{"n_layer": 20, "d_model": 256, "n_kv_head": 16, "norm_place": "pre", "qk_norm": false, "bias": "all", "init_std_o": 0.0303, "optimizer": "muon", "lr": 0.014, "final_lr_fraction": 0.03, "seq_len": 512, "doc_mask": true, "train_tokens": 410000000}
MLP neurons of a small language model. Each row is named by its layer, matrix (up: input weights; down: output weights) and neuron, and shows model dimensions 0-191. Each number is 128 + 32 x the weight over its row's rms, rounded and kept within 0 to 255. Numbers have three digits each.
After each neuron's rows, "fires on" lists the tokens most often at its 100 highest values on Wikipedia text that the model never trained on; "fires before" lists the tokens most often just after its 100 highest values on Wikipedia text that the model never trained on.

L17.up268:089109122139164077113161125114109103108167159101106168122103068157121062137155127119148145160110121134091138102129092155082109112117140096201142109173116164164139077108151142078130066154118124119114100148137093091152161156130094140120171099150109058137171157138152144095088152131104095110157149060150155145122144173140115103171110107106113138122102123113161194108124074145134169147092146177169179122103145069092090162089185183123196183080130143160094162167105198125108121103120130125138099069188114174091159095138174122126150102112069108150148181142128145165144123093137187086
L17.down268:105082091108137101139094072165123088167156131181121071075158116097110118131137103162105164137146130095136081129125151128123197185166071112103085146129132165036131121116098151157124118115103110177113083056142116129126104076065117140124116159139143129152149117202103144112169075134146142122097098156130207120159112155131138097174164140145138144124106138139129129152100158079128148151136136145082134127081168153170135101039092136150152188160087202172138103083108114131191107158150122111168174150075153099109108140104151155118119124158138158126157138097150132180095085165160113113
fires on: " |", " W", "aged", " of", ";", "."
fires before: " ", " 10", " 31", " 1", " 3"

L4.up116:123127141105135109104170131145149151109119107162142170123073064195138091121164112125139193133173158150138142133134155144120192064115090108139123096152103135171140123111083077204056138176135130192128088167120126179144115124111135155112172110188142144117126118153142136138113130135159074122110081114099102124129169079074113130098149148144065148113150167117055160196095099162136130115177087125086173143145102144125122129145160145150111106087109131135099128142133129118106138126079074127081141103105135117041216133078124104160124132118130087145167160101198186107125128126109120117
L4.down116:135149135100118116147105097094112153075107144170071149114097188130108136117159176085128142160201121090118089161134191147090114108140100074095149129169176128105145127066084073108140115143117156154131124139145100162141104122162096145095085126118143114173151139119084121157123193191161119118104134159121123064145128139133137161049161098111102127116160106126153066167117144094162119162125138133098126119162070094154113104151120108094212181111144154129116175171132174072110186122113121073075113111118114071114132157175134130113106153067109129152184089170156036114095144175119094136
fires on: " |"
fires before: "\n", " ", " 0", " 1"

L17.up108:162157143145100183159212099114132130164220080140146116062167154112077162158128140148142142153118185130160116116159155123149140114161127121137069072165184052136105093065132112172125119133136142119113176130111152139053149112073119138150173034119122124146141167133087193149089125148164062177135098131130135063133171139181156157108115181148116097113125113135191133178106110122180102124177067124145187127122081091128118091163144120102157153150135146123094055168107149171156157152124111127120106106117122156158149122144139143112058177156088186133125063145132081155108108152074136098
L17.down108:096148101138201173109054127171150099160154064108070130123115155163163116164112155136100088170163142154162143138082202130101116131104132126102120119143100103181081188192096091100120136130106134094100099107072170153139092162109150152096200109122164132083103139120147137158127092112160171071158074155088112156112155154140117171087101119141121142177144103087158123073076164100113178109135182130105141141124074184101157129114092113066188172152129116095154127096137106119170169120139140143131143137124134131104145088131087105156179119145141129122067135134050140103162095105143039134
fires on: " |", ")", "p", ").", "s"
fires before: "\n", " |"

L17.up865:162124138070131073111141084137128164119102173130094132150172165150074158121117141083168168122088124142150115142101123170126172081143150111128153122141167091153128095111155116132054177147096099084046110170146121161112128154114186101129168106125115117122117056136109083168124087131094130140177116106171158175112108094135161095129129113111094097163113099143101130186166091206111123182183058084098155114139195152103136130114199150212146115149137096138109075213127135127123105102181134136126150126161167127102136129131164154127136105132151149095155026080101192083156114128119091181
L17.down865:170150118143169157189179077099159088109174166135164119066122147148109093099148145085107118105102122141126119157158155151106146134137108110121132144128106155165097133182131151144112141130146116152115103128120121181143120071145129094160097100168165150142080111158124119147115170123137133131117115114157103135059103079149089105081103207143133162153120115129159147179087134129105118127112128157153188115108106098114090104187139079135131099210150124096142179110135104163182124140189176088107160151179118086143156154090125151111187151185178195108133056114134116109208119155091091124
fires on: " an", "g", "em", "an", "if", "om"
fires before: "y", "ic", " ", " a", " in"

L2.up399:169089118130112117140125148079117092149118148200131105164105106139084135149074095126126143146149046148083135116122101094124138157101118134125086148144081145202068130143126095107178139114119144128132105110197138119091114104127173127133162172127112106116145143158116119113115139116112106160155160115099157168138059129136134129105137224137105197090179131115135118118108170216165114103119160106139106124163125104131150091073145096123129170131146111144168144118105153111163130168122083080185153142134149107136185193116072135138066120125126143119132065137155120100112200124144060140
L2.down399:112131119095130178134109101148111097136153118144090111087186181133138153168105129195100111075099139072136068102117126150185140111118133123086133129113108130104134106141102146121177100145114140131153133141109034110124145138092165154144110067132132130094040084132150200133175147119133105100127073149073124107123144085120141144165150116155138124229111094164149103134081126107117138172165160101107128139112166124097143092107131176112181082124133122147174114150137087094104106150145146095127122070175077126161050058121093125077231136085118085165141157169162130116111139135115085154
fires on: "\n", "•"
fires before: "|", "-", "\n", "20"

L16.up349:117137186109115134066082067169121167153087154132176117186117159038127155129147142164130115137082096081136125112147070111131130119091150150128238099109148125145151125115104062119103117116108112075106168098129134146094122079135138092140147128142107170135078152123133133134120137192153119133107092101066129139128151155187162169113157126158099139141155134118153103149137070179064081169130136096133130127152137097141094148133125122143127142134116131066032143182155114108172098112217178127162102112190144111186087136053157144117143165162116148098109100110168129099112153162115129067
L16.down349:128121144172139134138156133181111127161116109117122217178115168105161149152148100137136127138157152151169107100172107143137163128130171140095171066198158118175138078153109171138104134135134122111080106152162105109122144135103128091123100173127150141116104107144105059118144145139151130145109091084168087154125136103158080109173095144139097164131128159101119118175106143165062132192169138097112139134143165115081149112186140130195141133150085146130116164129077129121133116103197123126144149183163058153117056107080109158106117128140125173156153104167088102112095115112116168119
fires on: "om", " can", "al", "g", " not", " part"
fires before: "y", "ic", " be", "ies"

L2.up81:112076100112142162118110112139117090089163067101099114135083140141113163135090137113097115106127083097122084081140082130092124175144095162118128140119108156149176113134136157128118093113105126156097166134194167121094098094116127149130118158126154136142159063089116157156138120109165173105212151207139098142091185077142139152129137134130102160137103087170075098121164121071117198129157185124149172162171116096108105116131136084174099111142123146089151124156068137134172190195111170218155156100145146131130085111116196096159135136134082087087122134160176095139140127098069116144
L2.down81:147125096123137116125081125149143112149137100159120123103115102064086126103058030081122121138188094161096102132114076119136133156171116156123117149182127132119088139091125120135168177134110170124124140144140118170146052151142095145180059088126157100087141135106099116155121098134129111137101169169143125113111132083128156146161135156125130174119098094174147122130089087130104099129137145113153113145135154131072128064129112162075050109093102172138124159155111127177139153090149119165214159121165162129122110131120182064166084127121053164092125118158114100180115140108151150103
fires on: ".", ").", "\""
fires before: "\n", " The", " He", " In"

L17.up765:112169085087101150145095157117103154151186085108061144072102062086116072134155137177144197087154114116108095132130122143109110146126112101140104107088079166110138165142117147133159146127151131117090130104130125138121126141115072136081104194106157120142118112189148123151098210132153118124114120134127160057146100065119109089117174127156156135141120154120151124134169124223143081122173117104198183147092143105159073101095049129167157138153133171127175153156097156154121150085152162185117129042107142136084094067141135161157119087111116136080166053136173129130182140107137209084
L17.down765:101082125132082136142173108147171121152099121097127133170084135170173171120178139116082115153121137166191178152196150123154167111148104128117130170143131110138116159173161121144145146108137132114073124106067201104113111126159106135201122105147141119160108127122079163154085136063144190168143087135105146143092086145100094144059085092116166118152118132146106179111175044096122169116146150136122098131142137113162179149111146094134168176119175068231091129071122123145107135138196087118127161120108107131128096107053092123119130084179118125210093184109152134188167063120122152125
fires on: "===", "==", "s", " ex", " =="
fires before: "\n"

L2.up740:141119100154158094166162108132149080099249099121103142158132115151076187181114128119135169118156123146075112137162165076129177122106147099103106200143162121098102089194116148102112130159103066139066165170177145121127139166128115058087126110143170095150112098128144147147150095115122153172140088126112174222070056101101168144109092131110105130166171118122144149114128172122129139158145167180091078083137102168096105114178127120081131158152127106133123167087166155133150127155181147131189124084122089140127093125182117120121151144151119149120137054171180139116092102154095100136
L2.down740:108071142136121107138124112101093091164096134157172133117100158130159097116122093168102098145145056129133113068188058148135125104197193092182115169188157069123112147075152144149097123144103159141173106108126123103135107193087128178172164136144128108110097160194157132114091135141095092101131154152115098082101135179125160164117133084130170108166152140108153098114060132123130130156166094100188201194090116141076165088114150169149159118098141185107106112126059121098118158154058117120147095157175142133157090107100172068105125107061164102140127154164161158144128174087096159148
fires on: "\n", " 1", ".", " 4"
fires before: "-", "\n", "."

L11.up511:095174153135186126121099123100153068100136162128124131144135081152061111108097128147126099160094111209104116069100152160110075139064129175119189126126073123109169189138146092168115103161155139118156105165153072099106131135196217132192111139151106108136099116168066127098079016124107153187139178121108178122150126136123138111165156164150135132156064098116110083129130125119136145099096094140109108146115173158142124096085147081079071157159176172141121092142106131153147137154144171162128116079153174130122113112177166144109148100065102121140092146113187077119148118146145219112
L11.down511:122141132146123117121028123171133157158087170089132161127139150096153079123082057167183132135236199117139150193107089081141131121146088123120090136118117151105112109090117172080106049159128137125105154118149142128163132109086176149122112152136096201087107107147157073180124153128157114125165087122098080117132070096155162088131120147099151100114117185114180155130142103107104133152190051139105111113142151100159146097130142141163129111048118077117141126145106125102116135119088135101155166092125099143143102154118068159138181123171134119102150179161135184121180151191126112129
fires on: "\n", "l", "all", " f"
fires before: "|", "ar", "-"

L2.up745:136158112117091146105074052175139077090127147113117188138129119102160115186136155086127148135158126144117096074124105113112135071114090139156118138175176074106108088140149169086153100147143069156107106153161174112113206090095157127119127109140162114160129170166129110180124117143156145122154120125128134173126125107109122106109141098131145160119137088116164141107160134069165089218082167121116139124073130109114058146135164131111191123082110114167157113153110140136104139096030151188130143091124204119166111100126108110189143158162128129134095158082096074102146072144130100141
L2.down745:139146168195123087105081058153132118083166105131157141164138102116140173176109121145121120186200141132170098117085132137146139096083151188156141107143168064153123120107115158155141149162147096171079119174186162126079140075081105153180133114128136123106154141050186151103044158141121098095154163145152127131157116124149159132176116103122107130158131114156126174119159151115207124160128120135082156163146127140103107176144105181129150135056120130142168165155122122129074121147132126121119118238124148136145153100107117057130139154128163120161138180114148100139161086115110091147
fires on: "ed", " released", " published", "ated"
fires before: " by", " in", " a", " on", " to", " the"

L17.up669:157112077195092166087091126098103142087111173150185136129186096139082207115141131098132121162163138125157196134091112165150113126136138097207099130145095225073113135142102060102123134158129107155087163114090174104134172100147083111111179116123125137126140125050116139127119109145056133093138107071091123102159100157127149133112157143097055130160205108166123092171144136116147196100093081144134201117107120199119092053086121118124185141058127135143192105124122047130149160148095108117143125121183116115138165156121132164119107101137118105133111159093087152142124112119167148081
L17.down669:138108133106129169139132123134129106105092141105152158166112180125162154085174131115101106134146102205124187128163164117120113069180122166140132110128147086181137119067147094144147132134106091148138122159122120132135144121131130115148056178121097120182114128086163151123169097149141164187172125131089153082133133137142081160110123082193124160110160086104160093147103081174152123138114114101133145101119164104046045089170126083118137114128108080135150085105112213162134128141150130144096179150160100166142135092104161132120076097148120148141163146147188178135162174094138084043
fires on: "ed", " out", "en", "d"
fires before: " by", " in", " to", " as"

L2.up476:132129112109120168124174110153123145149094106160094122131160130056070083138181097107133210154114156124129057189163150099160120110070120141181183130039067077125088127127117118145113122081101179145091186092096135100105095193124151108096091140143092110169136106109141151135150187154138144160172140157164123161136119083134120093160147144116095134148131136151111143147121132123167115156107143089142075122100151135068161109122080119147167103119092134113184137105173151123146047092084109149147151132121095147137111111176156151090172135161120092177174157159077159120113125142106170082
L2.down476:147157148170108135107122088098089043080065083066143164094102127125124090163087141106136057172082150181132117152178116181140075092124148174142144131100135135123142099138100106108077157137092160179126148159079081102121123171157145103161107107165065127139127130091149169139157107155094175153124143160097156167093108081144094191168118106069133099093123113126132172143092134140123113145137145135170132145134177092128077098149052123143114128115136148139127093084158205080108072121052130140116152081128064166122064063076142105071131135188066107102140063140098137102159115116156135156
fires on: "===", "–20"
fires before: "\n", "20", "12"

L16.up682:164099156176081123115122152088119167134121148174129153075157093166099138117117126169154125124144103136136120145160177179146098073119105096134118136114084142154158188125079122085154155134160120089133099128096110120131073111137104143080153141158122122115131134106146172124154125110143150125174097113113132139102117109111154161092069119106141064114167133158125130146176181086168139166112097087153170070098154144091138122104175103090138160135115088118072131122077134144073131173103155132175103109134150138103133162107147203046047121160140129113174074110124184130037149164081135127
L16.down682:086105072090133115098119086165144139086083097155132166191137115145000138093085113127100109144182089158104118134124079048140094125157117178150199192152139118115140133151092093081135135154154122129145120149142093135152122135144066071138116133076145093150111098169168111129162116104164094101125114149155224180184081118153163112183130160186130102088165123172120190099182139160172149170138135178087136062149144073166182055113116105166112153146099111099101084083105159078120117188136122142176141155158164123074064077168134168123136127136136152151126113168140106133146132119144112099
fires on: "\n", " p", "-", " by", "an", "th"
fires before: "|", "-", ":", "ri"